Weights of a small GPT-style language model, trained from scratch on English Wikipedia: attention and MLP in parallel, a variant of Muon for these matrices.
MLP neurons of a small language model. Each row is named by its layer, matrix (up: input weights) and neuron, and shows model dimensions 0-127. Each number is 128 + 32 x the weight over its row's rms, rounded and kept within 0 to 255.
Before each neuron's rows, "fires on" lists the tokens most often at its 100 highest values on Wikipedia text that the model never trained on.

fires on: " | R", ", R", "- R", "| R", " of R"
L6.up238 [118 107 155 109  82  99 190 117 132 161  77 128 106 130 126 150 161 119 145 128 101 137  85 114 174 130 126 147 110 164 121 130 159 113 169 136 193 126 151 161  93 129 117 150 124 148  66 116 144 113 123 171 128 161  96 117 165 148  86 144 119 139 136 140 128 164 138 151 119  94 112 144 172 171 165 116 126 131 104  77 143 128 195  59 171  98  82 128 108 189 120 184 157 131 128  77 113 137 121  41 143  18 114 192 204 145 113 131 148 176 164 162  89 110  46 156 117 137 124 157 160 118  85 150 151 150 144  94]

fires on: " Sp", " V", " The", " sp", " in V"
L6.up169 [137  93  91  84 151 109 122 117  31 124 171 160  92 187 117 121 129 119 182 159  90 107  95 143 102 138 173 146 156  81  66 150 172 150 118 186 104 150  96  97 121 125 146 114 130 113 122 157 165  86 116 138 115 145 137 184 191 119 164  78  85 147 126 106 164 150 127  93 116 184 115 153 138 177  93 145 129 175  70 145 121  89 116  84 129  74 142  92  83 146 139 176 160 154 172 104 137 152 162  96 100  78 102 129 111 103 130  98  98  94 110 126  80 156 113 156 141 147 115 162 176  86 149 103 133  85 135 123]

fires on: " per", " dec", " Tom", "om", " Per"
L2.up596 [120  86  90 126  98 179 176 171 186 131 152 125  66 110 112 167 190 108  85 126 114 112 134 125 136 107 151 116 110 158 202 164 116  66 129  75 126 189 176 140 108 145 166 131 135 107  83 123 150 150 154 145 140 131 139 164  98 140 104 212 135  98 114 153 144 110 146 116 135 101 102  83 137 171 169 116 127 159  69 119 140 162  96 132 128  99 121 137  89 161 102 169 103  88  73 100  30 153 170 143 111 139  73  91  81 123 125 131 146 186 148 134  68 154  69 125  95 120 178 150  99 137 112 131 127  99  86 119]

fires on: "el", "=", "ly", "."
L2.up798 [141 111  50 152 156 148 120  95  99 108 129  68 149 183 154 132 132  96 166 112 126 121 125 102 101 166 111 126 161 154 127  83 194 139 132 127 170 123 125 154 147  96  83 133 154 125 104 148  81 134 181 200 123 170 112 172 156 177 104 112 156  99 126 113  70 121 153 127 126 133 127  96 142  65 116 134  81 123 111 156  73 117 139  74 115 168 159 115 188 122 153  62 102 125 189 152  95 163 110 167 116 138 137  78 122 149 191  60 108  93 158 105  92 150 139  69  98 139  92 131  97  69 172 197 103 122 134 135]

fires on: ",", " sp", "),"
L6.up324 [ 98 134   9 115 133 100 132 151 144  95 141 145 109 140 126 119 175 129 131 135  89 129 155 179 155 109 175  98  80 123 110 114 190 138  95 136  56  65 102 166 163 146 143 160 116 160 158 129  84  69 102 142  98 117 124 110  88 119 147 139 134 182 108 123 115  91  87 135 177 105 101  52 131 126  89 135 129 149 152 142 132  90 129 177 135  77 108 140 114 175 111 116  74 158  66 181 122 135 133 192 195 148 123 134 134 149 170  78 128 152 153 111 132 159  94 109 154 130 156 111 144 110 165 133 110  91 106 125]

fires on: " un", " \"", " sh", " is", " it is"
L6.up1065 [ 99  90 178 141 163 154 151 163 128 111 168 147 125  99 104 108 162  96 102 119  91 131 111 137 165 142 126 130 180 144 153 117 132  99 126 119  80 180 107  99 108 179 128 139 138 120 144 110 110 117  69 173 117 157 149  57 125 160 163 123 162  83 141 146 108  40 144  60 128 131 130  57  88 111 170  93 176 139 194 143  84 122 204 124  60 129 147 103 111 140 113 108 154 151 186  99 124 135 108 137 179  98  98  66 145 122 101 121 125 159 182  39 149  51 153 135 132 131 115  71 154  82 154 109 180 157 143 109]

fires on: "a", "ch", "ull", "all", "av", "\n\n"
L2.up89 [168 162 147 109 120 119 116  95 141 105 155  70 115 153 113 146 141 134 122 104 100 150 136 121 134 133 128  85 185 118  79 197 144 114 108 148 168 170 135 144 141 182  68 123  99 147 137 151 136 104 123  98  83 155  74 112 123  65  66 141 116  97 119 151 115  94 168 184 156 167 127 100 132 153 188 137 131 107 173  97 167 112  90 147 144 140 108  87 141 168 184 113  94  96 113 127 101 173 119 104 175 129 165 119 125 113 142 114  75 173 165  93  62 179 116 107 171 186  26 151 153  86 190 129 148 147 165 107]

fires on: "/", "–", "//", "ig", "- Website:", " quarter"
L2.up486 [152 133 186 180 113 136 121 138 166 183 169 160 125 108 119  93 125  75 183 176  71 151  54 107 177  94 131  87 135  91  88 116 105 123 171 114  96 105 141 123 113 128 130 152 108  59 124 127 117 170 128 215 133 125  94 144 164 122 142 113 119 120 124 127 122 148  72 178 140 108  91 164  74 127 185 146 147 125 154  85 136 136 149  96 105 159  58  77 152 174 151 107 125  72 129  80 175 112  80 153 143 130 138  80  91 111 145 172 137 135 151 132 111 123 166 147 108 157  92  85 121 187 147 197 167 112  36 111]

fires on: " Nor", " pat", "ure", "1", "our", " Dis"
L2.up637 [136 113 149 140 165 147 159 140 153 113 179 160 142 127 125 167  95  98  99 119 101 154  78 117 153 151 151 106  93  43 133 133 123 164 114 107 150  83  55 103 151 116  86 145 198 194 158 139  81 106 139 101 127  78 184  77 104 147 113 110 139  96 153 122  96 155 115 157 129 121 109 141 101 102 148  83 168 142 153 137 160 136 175  70 140 138 158 125  75 122 162 176 110  97 159  99 131 106  74 129 136 133 134  87 128  94 186  73 147 142 140 177  92 114 107 136 116 164 169  93 122  67  88  90 104  81 159 151]

fires on: "o", "ik", "ic", " go", "===", "ibl"
L2.up614 [ 79  89 152 157  86 144  77 130 150 120 160 103  96 161 102  84 120  95 146 133 159 117 143 132 127 111 126  72  94 164 131 125 162 107 103  76  98 135 146 101  77  99 139 173 145 129 127 159 155 218 148 154 180 136 156 160 111  78 105 128 148 146 122 103 168  41 135 122 224 146 113 129  89 105 120 196 116 138 116  78 157 169 146 116 104 167 104 113 130 129  54  94 141 108 143  99 122  41 138 173  96 117 148 142 150 164 158 134 195 154 159 101 105 138 102 149 109 112  91 111 172 168 102 150 143  84  97 138]

fires on: "\n", " La", " L", " Be", "sp", " We"
L7.up161 [165 132 124  73 159 166 101 145  98  69 139 118 174  67  76 119 104 112 150 124 155 119 101  91 159  43  94  89 189 151  87 185 110 123 133 108 112  58 126 135 119 150 129 164 100 126 133 107 193 121 156 142 218 133  74 109  58 132 202 124 170  92  89 113 186 114 119 109 152 142 107  88  83 174 114 138 149 134 101 120 157 115 151  96 174 158  92 129  66 119  76 118 147 169  89  82 131 126 145 159 164 114 138 129 144 163 195 162  54  67 126 119 158 131  86 163  40 116 100 116 155 187 126 130  85 130  89 161]

fires on: ".", ")."
L6.up223 [124 178  79 151 159 129 133 128 141 144 134 154 114 141  91 162 123 177 142 143 181  76 178 100  92 167 132 124 129 165 171 180 120   0 156 142 140  85 138 120 181 135 135 140 109 130 162 154  91 105 133 122 147  62 148 103 106 144 119 140  84 130 137 148 144 148 111 121 112 120 106 139 171 103 157 135 121 131 189  97 145  78 176 122 115 206 149 113 134 164  47 144 110 152 170 114 183 120 114 151 138 125 122 144 150  59 129 114 167 105 133 112 119 107 116 159 112 159 160 173 123 118 102 100 114 119 125  39]

fires on: "\n", "ard", "act", " inter", "ot"
L2.up1009 [132 119 118  97 149 167 122 124 100 141 108 140 210 138 152 146 161 149 123 131 106 151 154 206 173  98 125  84 176 146 143 125  66  55 127 111 143 137 147 148 146 110 136 153 162 154 161 122  64 126  66 141 169 102  75  88 127 122 110 158 106 139  75 158 133 132  95  70 138 116 115 180 204  55 167 104 158  95 143 123 110 149 147 146 130  86 156  60 155 138 132  61 110 134 163 132 114 111 156 156 161 103 143 133 168 115 172  96 113 140 101 158 108 125 143  90  92 151 111 101  93  84  58 153 148  63 105 188]

fires on: "ull", "all", " Sal", "ur", "10"
L2.up1263 [128 170 140  85 137 102 112 122  68 195 185 118 132 133 140 126 139 109 133  99 111 156  84 135 122 144  56 146 125 133 103 136 117  99 198 168 132 140 128 134 109  68 136 179 149 164 151 129 161 191 112 116 160 100  55 107 155  99 142  78 145 118  67 137 130 125 101 173 156 147 117 138 101 129 162 138 151  72 141 128 148  69 119 194 149 136 122 107 164 116 167 107  90  71 108 116 116 104 165  73 162 151 218 133 139 103  90 135  90 158 119 116 106 196  74 104  64 136  77 144 135  99 125  71  85 182 146 114]

fires on: "2", " ", " three", " two", "3", "5"
L6.up1122 [129 142 160 142 115  97 105 158 154 149  99 116 130 125 149 106 181  91 154  91 123  72 124 143 110 123 105 118 159 105 205 104 181 104 127 119 159  97 159 142 171 141  88  89 130 129 129 106 140  67 171 116 120 163 168 140 185 128 110 193 168  37 198 127 136 103 145 145 115 152  98 158 102 110 100 133 136 121 124 167 150 115 119 164 135 106 126 124 135 120 133 147 154 146 155 141  94 118 199 140  56  62 118 151  77 119 161 134 113 125 163  85  93 120 134 151 129 118 132  88 164 175 136  59 114 130 145 133]

fires on: " Gr", " Tr", " gr", " qu"
L2.up180 [113 119 165 165 103 162 129 118 132 164  92 136 183 179  71 123  87  77 142 125 135 103 152 207  74 144 114 145 162 118 177 130  87 135 130 144 171 125  92 103 129 119 105 140  80 144 124  94 129  78 133 118 150 168 135  75 118  97 131  94  47 159 141  74 116  92 120 113 122 111  97 117 169 108  95 132 163  84 107 146 154 134 100 144 165  93 115  98 132  99 133 165 138 118 121 134  83 126 155 144 111 155  85 147 133 166  83  92 125 126 153  96 166 125 152 128 175 159 104 152 141  90  38 172 106  93 112 100]

fires on: " (", " | ", "or", "st", "; "
L6.up458 [128 137 119 126 129 100 130 145 116 163 140  91 147 114 127 150 171  97  63 107 136 110 159 131 142 126 116  90 195 114 125 142 122 153  96 113 114 157  56 144 171 132 138 120 139 105 155 169  83 147  84 135 239 146 132 153 130 161  77  89 101 144 135  73  71 168  70 139 117 130 128 168 154 109 102 136 155  72 141 156 140 128  81 127 186 107 178  93  86 127  70 146  83 122 143 147  76 146 113  90 100  78 144  98 180  97 130  66 157 116 106  78 160 104 102 107 105  98 142 115 100 118 102 135 134 127 155 138]

fires on: ".", "a.", "s."
L6.up45 [ 67 170  63 174 147 114 136 162 125  96 139 159 101  56 140 187 110 153 141 166 181 142 180 163  86  64 111 216 155 161 125 106 116  82  68 103 128 154 156  47 160 119  85 132 138 179  99 117 145 193  93 159 156  66 130 124  64 105 156 134 117 142  93 127 131 122  85 122 115  87  80  90 120 145 123 112 138  96 141 134 139 168 136 126 165 184 108  93 111 136 140 124 130  85 169 123 146 123 123 102  92 136 105 120  84 123 142 119 143 134 188 107 144  85 138 155 136 179 117 118  57 189 112 120 147 116 103  96]

fires on: "\n"
L2.up563 [122 105 145 111 134 154 167 115 100 125 114 108 126 127 192  87  81 134 133 142 116  79  99 145 116 150  86 168 131 149 155  80 107 144 145 125  83 144 165 163 142 143 163 101 141 134  90 107 132 176 156 175  62 134 118 100 159 223 155 157 100 160 149 114 134  97 146 143 118 127 182 145 151 106 133 121  94 137  81 130  71 123 136 182 116 131 187 129 114 183  86  67 216 151 126 134 139 135  90 139 145 112 100 135  97 189  61  98 102 147  92 100 136 169 141 114 140 100  69 128 157 163 112 120 107 125  80 121]

fires on: "ater", "\n\n", " more", "\n", " further", "ish"
L2.up696 [112 139 107 186 145 133 163 159 119 131 151 110 160 165 147 144  96 142 109  95 104 144 122 212 150  68 106  65 119 164  61 100 128 152 145 113  96 135 125 185 155 134 115 143 110 134 106 154 166 126 125 129 155 108 118 151 142 107  86 105 113  94 107 145 146  85  93  87 179 126 113 126 130 115 105  98 125 119 162  97 138 118 160 182 150 132 133 105  49 112 120 112 132 172 126 109 145  86 171  98 134 115  98 167  92 132  98  90 106 152  66 127  97 201 138 133 127 146 131 139 114 181 128 133 112 198 127 141]

fires on: "ric", "ob", " Mc", "erv", "ick", " McG"
L2.up1221 [133 124  73 139  74 146 133 141 146 163 136 157 139  99  82  79 144 123 117 141 121 167 133 210  91 172 146 176 132 134 177 211 137 119  56 126 127  84 118 111 107 151 127  98 128 168 132 164 152 131 140 103 195 129 184 108 161 120 146  77 211 117 155 107 130 154 124 127  88 134 121  82 241 108 103  93 143 142  93 150 128 170 101  96 132  99 126 112  51 124 103 176  67  99 155 108 168 175 162 122  84 147  85 115  60 140 134 141 125 100 138 108 124 113 131 142 125 166 140  76 118 124 123 198 113  97 114 121]

fires on: " disc", "isc", "ar", " Jul", "ic", "at"
L6.up135 [134 132 143 129 204 130 167 137 140 118 105 134 114 111 107 113 107  99 162 128 146 101 123 120  99 148 153  74 108 147  99 141  83 138 183 120 134 112 140 117 115  86  97 149 169  72  85  79 156 128 113 111 124 157 145 138 145  98  65 211  74  93 121 163  81 125 136 180  92 136 174 134  82 118 125 119 153 126 149 148 116  94 140 162 172 163  55  82 171 123  74 158  72 107 129 137 157 158 106 229 185 124  68 122 137  98 114 116  83 119 152 141 104 149 167  87 110  82 113 116 181 112 192 159  98 123 100 122]

fires on: "i", " str", "h", "e", "r"
L6.up911 [197 134 165 120  93 115 107 111  79  87 144 133  95 129 131 139  91 136 124 131 135  98 120 138 139 129  94 144 156 133 165 113 127 162 120 113 119  95 133 165 154 151 112 204 161 127 132  73 119 166 103 124  57  70 171  90 136 100 120 153 143 149 126 131 112 108 129 123 143 143 119 100  64 112 194 110 109  89  91 118 126  77 213 219 126  89 107 145 132 109 126 149 137 141 151 149 159 163  66 210 132  77 148 247  98 187 161 217  96 168 135 126 151  92 157 163 107 124 140 191 151 159 149  95 144  92 136 151]

fires on: "2", "1", ".", "un", "ats", ":"
L6.up246 [219 113 122 154 157 114 121  95 102 150 126  65 176 144 137 140 162  70  89 125  94 174 169 204 103 159  71  83 119 155  66 139 139 150 107  71 177 131 165 141 153 116  81 104  95 169 148 151 137 108 136 102  93 110  97  69 139  81 122  69 159 136  89 140 112  70 112  67  86 114 112 123 200 162 149 154  92 103 125 154 117 110  77 192 111 151 187  92 139 107  97  94 153 150 152 112 147 153 179  78 126 112 156 121 106 139 148 105 110 123 156 143 137 154 104 184 184 150 102 143 102  96 143  87  62 119 141 113]

fires on: "-", "\n", " (E", " ass"
L2.up656 [113 134 140 124 152 122  95 194 170 124  77 151 130 173  95 156  88 162 134 147 123 103  79 101 139  94 151 117 104 187 163 134 212 119  86 151 132 108  94 137 112  96 123 132 210  99 142 188 139 152 122  51 193 156 124 177 142 114 121 102 102 132 145 146 139  87 192 175  97 123 127 159 176 115 153 111 126 138 163 157 128  89 186  95 132 148 120  49 110 112  98 154 161 168 120 120 102 104 104  79 141 128 242 100 141 181 122 123 110 150 127  99  87 133 151 103 105 164 115 136 140 159  96 122  94 128 114 159]

fires on: "r", " Br", " str", " br", " Bas"
L6.up330 [121 142 132  96  79 199 128 210 132 172 144 160 123 104  36 158  63 133 100 156 158  82 205 127 135 144  82 158 138 118 133 121 123 140 120 145 161 117 150 139  46  92  97 146 147  98  94  31 135 119 142 111 152 108 142 127 163 118 123 179 130 140  80  66 143  83 103 164 223  94 129 159 134  68 172 187  92  93 119 131  81 139 123 115 140 123 133 175 118 161 141 116 111 135 134 156 118 139 123 147 134  77 117 160 171 164 174 168  90 151  91 122 126 120 115 104 117 143 135 126 201 123  67 158 182 105  98 149]

fires on: "at", " Pat", " pat", " Cat", " sat", " Luc"
L2.up476 [134 181 147 172  96 125 124 109 123 147 136 164 155 168 211 147 130  87  74  85  81 152 172 162 126 132 141 159 132 148 104 137 198 118 124 104 136  98  76 143 109 130 133 107 129 105 140 146 144 109 120  97 133 118 147 171  58 143 112 184 124 133 169 158 117 131 133 133  95 112 128 102  95 141 123  92 127 179  86 121 106 128  92 103 115 119  87 112  99 111 167 121 117 118 201 104 100 136 187 148 118 131 114 110 105 176  98  90 159 141 150 180 162  81 109 136 103 114 100 116 131  88 115 130 135  70 109 138]

fires on: ",", " by", "_"
L7.up887 [100 163  92 148 123  45 148 167 142 118  92 146 144  86 204  62 182  90 140 113 160 128 169 130 121 114 118 162  98 154 126  92 171  85  94 133  86 165  85 137 147 127 147 101 142 108 134 135 161 152 143 134 118  78 121 124 135 115 109  81 129 154 100 111 155 159  81  91 114 108 145  87 133 144 111 157 113  68 174 160 106 158  64 151 164  98 139 103 180  82  80 102  96 118 107 111 118 101 100 112 156 127 136 121 116 144 117 166  71 108 184  81 195 143  87  98 166 126 141 160 131  91  50  83 136 109 171  66]

fires on: " ass", "\n", " En", " en", "S."
L2.up975 [141 155 146  86 103 151 101 197 149 156  92 100 115 125 141  97 104 118 113 110 180 128  93 191 114 160 167 125 108  99 178 125 141  17 118 149 138  93 188 121 130 144 112 110 178 176 118 122 129 112 120  56 113 119 145 154 120 138 131 122 115 166 133  91 146  94 124  92  88 113 173 172 148  87 179 138 134 132 108 199 135 140  79  89 166 134 108 102 138 146 140 111 155 177 165 150  98 101 150 164 140 115 184 165  74 132 134  97  86 166 165 171 132 177 125 161  80 169 180  80  80 132  91  75 118  94 146 132]

fires on: "ep", "et", "ed", " con", " elect", "ary"
L2.up289 [204 199 133 126 110 159 141 141 148 169 159 173 130 124 178  86 130 145 119  90  95 194 146 136 179 162 173  67  88 158 162 138 118 106 143 150 199  98 118 127 150 155 112  97 105 156  73 109 132  76 158  93 109 132 152 113  98 107 122  99 109 120 158 143 125 109 119 167 149  84 140  73 121 145 184 132 137 126  94  94 173 124 137 155 134 107 104 122 148  86  99 136 136  80 128 100 123 143 101  43 171 161 105 130  90 125 136 150 133 189 219 146 107 204  66 158  90 131 102 152  90 127 145 125 105 106  99  66]

fires on: "\n", "ales", " Time"
L2.up1255 [ 98 135 120 131 111 160 110 145  94 124 106  88  85 106 117 137  67  67 108  38 137 126 145 132  98 117 126 158 115 105 114 133  81  86 116 163 153 100 151 122 130  97 171 139 116 145  69 130 128  98 118 165 172 163 106 100 162 191 132 122 119 153  80 144 122 163 170 108 145  46 130 156 127 102 160 129 101 177 145  75  93 181 130 143 154 128 146 119  79 133 132 155 110 181 124 148 132 164 160 131 128 183  93 148 137 188 108  66 119 170  61  94 169 150 167  69  76 109 119 108  73 201 137  72 103 160 107 140]

fires on: ".", "S.", ":"
L6.up195 [150 151  82 175  74 134  89 106 111 142 104  98  96 116 140 119 120 192 128 105 122 146 130 139 114 176 129 208 131 152  85  96 187  92 182  51 166 125 112 126  84 123 108 137 167 132 142 143 116 165 144 135 121  78 138 111 152 174 155 187 145 125  83 124 165 174  61 109 118 131 107 158 147  75 108  75 117 162 131 144 118 184  88  83 139 146  93 139 154 103 169  80  98  91 129 141 136 160  91  98  78 112  76 114  66 171 170 106 146 189 140 119 113 110 114 128 108 163 135  80 168 152 194 136 123  76  79 218]

fires on: "z", "ell", "0", "ay", "os", "aku"
L2.up437 [ 87 145 183 156  66 177 143 115  95 144 123 225 102 111 106  79 103 167 118 164 140 139 119 157  97  81 176 153 162 161 149  87 105 135 110  67 152  98 187 132 100 146 120 133 173 140 116 148  64 104 135  48  91 109 118 115 144 134 103  60 100  94 163 167 155 119 158 119  89 167 130 152 146 169 151 132 177 123 135  86  62 102 101 100 151  85 128 107 162 113 160 124 186 125 109 106 118 138 111 170 113 156 122 123 120  94 132 127 128 105 167 180  95 137  96 184 152 113  88 178 164 182 189 136 102 137 131  89]

fires on: "un", "6", "ell", " She", " of", "an"
L2.up1080 [120  87 157  78 135 124 147  86  90 160 137 161 121 166 147 158 130 149  93 104 144 132  71 102 121 155 105 133 119 139 111 129 141 140 147 147 158  93 119 141 166 116 129 146 120  89  89 138 124 106 150 186 115 206 148  99 113 125 195 141 145  80 150  64 157  43 168 126 213 118  87 118  92 128 122 114 153 169 167 125 181 173  63 184 112 111 159 157  77 106  92  79 158 104 178 142 156 178 136  90 132 166 169  85 132 130 146  79 102 146 157 159  92 156  43 107 105 100 123 174  84 101 160 125 132 152 138 119]

fires on: ".", "f", "ll", "p", "b"
L7.up436 [102 112 129 108 117 194 193 104 131 142 131 150 124 106 125 109 148 158 181 118  78 115 174 137  89 178 170 120 108 158 164 135 128 182  95 132 156 121  87 125 122 102  84 108  78 164 117 174 136 135 146  81 107 127 130 148 128 112 167 107  95 141 123 100  78 105 129 106 181 106  83 188 148 131  44 124 127  95  78 139 121 113 168  97 163 211 138 128  94 100 150 182 217 107 129 170 132  98 174 122 139  93 165  83  59  80 192 144 163 177 153 127  98 140 143 146 148 166 147  79 144 140  83 144  81 138 118 166]

fires on: " p"
L6.up152 [ 67 158 103 171 112 108 103 148 116 120 102 148 160 104  96 159 143 124 112 173 137 146 150 160 112 108 105 103 166 100 144 149 131 134 186  91 158 118 166 161 169  97  85  74  70  88 162 160  71 120 132 144 145  91  77  90 153  96 124 108 169 119 158 125 146 100 128 136 121 105 183  70  97 117  93 106 138 116 118 150 106  98 117  91 159  87 157 110 120 134 136 139 108 117  74 120 160 136 139  66 123 117 143 173 175 162 133  78  94 131  96 123 166 115 103 164 188 126 120 207 156  69 126 181 173 199  97  95]

fires on: " year", " years", " following", " age", " month", "| Turnout"
L2.up855 [115 158 137 112 180 167  92  79 135 143 123  75 154 101 109  66 121 183 121 133 131  82 115  93 166 143 138 133 126 142 118 113 111 153 134 132 150 167 125 169 125 171  72  74 130  93 159  88 133 110  92 144 119 129 110  82 118 184 119 119  98 176  58 156  74 144 120 128 107  89 127 101  82 111  84 125 149 112  99 105 172 110  50  65 108 114 110  72 143 113 134 121 151 129 128  96  83 102 139 144 184 144  68 101 176  84 171 169 127 133  88  74 116 132 180  96 137  99 131  92  95 145 194 143 127 134 128 138]

fires on: "\n", ", ", " with the"
L2.up500 [100  91  78 130  70 114 126 124 150  94  80 122 143 117 148 115 119 111 153 131 106 124 136 160 231 173 151 144 119  84 149  88 137  71 114 122  65 157 133 136 158 137 143 125 218 125 122 149  99 128 104 100 154 130 112  74  79 113 135 134 124 150  91 136 129 140 153  90 167 168 138  95 188 105 181 120 171 114  79 129 130 122 103 100 169 169 156 122 116 159 116  58 135  80 100 106 116 154 124 165 172 142  99 137 125 151 132 104 147 111 114 166  92 136 134  55 124 130 142 103 126 135 118  82 152  98  90 107]

fires on: "===", " % |", ", there", "m", "===M", " served"
L2.up1102 [192  76 154  90 114 145 126  94  71 150 151 123 110 137 110  74 104 176 159 103  77 133 135 143 129 145  95 162 193  84 165 128  98 112 125 124 114 171 191 118  96 153 110 128 174 115  74  81 126 132  96 143 136 165 168 111 114 171 150 146 107 136 129 136 214  77  88 156  61  89 140  75 180 176  69  61 167 138 137  72 152 201  73 104 155 147 151 150 121  90 145 153 175  52  74 161  82  77  91 114 107 143 137 107 103 139 164 126  94  97 161 117 105 124  99 108 118 101 122 151 149 117 150 103 141 136 157 149]

fires on: " p", " out", "p", "ep", " the p"
L6.up1226 [163 132 146 148 146 165  95 140 101 135  84 154 184 130 145 129 113 122 154  74 118 125 131 103 172 112 122  86 138  56  87 137 117 131 112 154 141 192 168 168  64 139 140 106 114 112 141 141 128 128 106  93 164 134 155  94 172  35 143 151 143 117  98 129 116  31 100 130 181 120  86  58 129 157  66 158 160 103 167  81 147 146  96 135  95 163 139 112 140  98 148 137 111 127 115  67 176 139  99 114  75  92 171 154 138 142 122 123 112 145 177  87 161 121 172 160 154 147 128 140 147  73 140 138 147 201 137 142]

fires on: ",", ", the", "s,"
L6.up499 [140 158  53 150 185 116 151 115  80 139 161  82 136 141 170 154  97 129 125  83 144 141 165 118 109  98 127 165 201 132 131  73 113  76 132 134  93  88  69  84 186 133 147 140 123  94 125 128  76 125  99 170 141 134 179  98 112 101 102 150 108 165  61 174 173  92 162 218 156  93 165  98 148 113 155 130 176 150 190 139  55  81 154  91 114 126 217 148 145 204 141 159 123 129 134 140 108  86 139 198 129 121 123 109 154  96 163 122 101 127  88 119 152 139 169  96 127 179 160 153 157  89 132 140 104  67  88 156]

fires on: "1", "el", " Bl", " Col", "10"
L7.up549 [198 110 104 181 143 118 114 162 128  62 136 224 203 183  82 110 110 121 164 107 114 166 122 163 106 164  53 129 161 130 135 123 164  46 132 146 126 143  83 104 164 166  96 115 180 163  86 147 113  91 128 144  90 131 108 145 102 151 115 113 139 148 109 160 150  49 150  91  80 153 141 139 121 150 103 132 116 104 150 109 117 158 117 132 113 145  69  64 124 165 162 156 169 110 147 115 180 178 128  89  98 142 127 175 117 106 105 130  73 137 170 110 138 183 143 184 103 170 163  84 136 114 118 167 126 151 127 117]

fires on: "1", "eb", "2", "el", "op", "ip"
L2.up250 [121 199 112 149 169 109 173 101 176  65 119 102 191 133 108 151 138 125 174 136  99 178 162 134 130 140 133  87 158 166 134 148 131  99  60 122 129 131 125 123  91 155  82 163 148  77 134 222  90  96 146 130 165 152  89 107  57  70 162 108 190 172 126  98 100 112 113 136 129 144 199 163 145  95 157 119 148 121  59 154 169 123 135 132 170 147 149 173 126 144 122 151  76 168 148 160  85 139 185  69 119 129 141 142 124 128  95 127 130 135 133 167 156 138 112 180 109 102  96 120  95 122 140 130 142  90  84 141]

fires on: "an", "ale", "ary", "i", " conn", "ch"
L2.up742 [177  90 186 103 194 118 177 139  80 105 110  98 165 165  87  91 104 136 126 121 101 104 188 122 124 125 195 111 145 148  70 100 107  77 140 133 107 102 119 197  70 113  74 209 125 142 123 143 157  77 166 140 205 154 119  62 166 119 119 103 111 116 115 165  99 109 114 191 142 142  93 164 129 106 144 127 144  90 129 117 136 189 136 150 206 125 143 162 144 133 122 124 170 136 199  98 157 161 189 126 193 120  95 188  48 106  99 112 129 130 183  99 109 201 160 154 165  91  88 117 168  92 135 120 109 110 136 112]

fires on: " Br", "ar", "|---|---|---|---|---|", " Pro", " Gr", " gr"
L2.up1108 [ 41 184  87 103 127 138 136 180  98  95 102  95 110 112  89  84 118 103 102 162 150  87 127 129  88 112 173 122 157 160 163 147 121  99 122 149 122 152 167 121 158 109 145 109 146 175 117 165 121 101  84  34 137 143 191 155 215 133 126 136 114 186 106  82 147 183  79 102 145  88 115 182 230 118 126 153 126 107  90 173 147 124 147 136 141 145 141 121 117 126 135 114 131 157 123 149  81 163  71 174  70 164 108 128 101 176 153 116  65 181 108 155 120 105 151  97 127  98 131 144 109 106  95 192 129 105 140  85]

fires on: " V", " | V", " of V", " sup", " in V", "V"
L6.up1161 [157 116 123 156 115 143 137 145 110  73 152 111 170 169 112 137 120 151 168 134  74 146  83 129 114 113 172 104 155 142  96 179 144 117 165 129 154 112 112  82 101 128 118 167 153  97 105 172 163 137 138 138 178 136 121 139 153 125 130 150 163  71 117 153 127  98 149 191 108 152  92 175 132  98 110 126 145 214  99  97 124 143  89 149 124 112  93 138  73 138 124 143 130 157 161  65 123 113 141  71  37 112 160 107 138 162 139 111 119 218 138  57 126  82 120  85 144 142  68 109 145 117 157 142  77 122  99 148]

fires on: " h", " the", "op", " of the", "ap", " over the"
L7.up644 [150 164 175  90 154 110 157 131 148 122 127 131  84 107  91 180 148  75 146 142 137 173  97 119 102 119 136  66 153 126 144 121 176 145  92 159 101 102 165 132 101 189 164 198 117 102  76 160  92  95 179 127 106 110 126 147 117  98 171 187  96 152  91  93  72 206 107 124 172 123 115 118 113 117 109 155 121 204 184 183 121 163 151  95 113 143  94 131 128 165  71 123  99 141 116  83 144 133 114 128  75 114 168 168  95 145 128 105 130 148 143  96 110  98 156 148 117 161  82 160 144 175 117 128 127  56 123 156]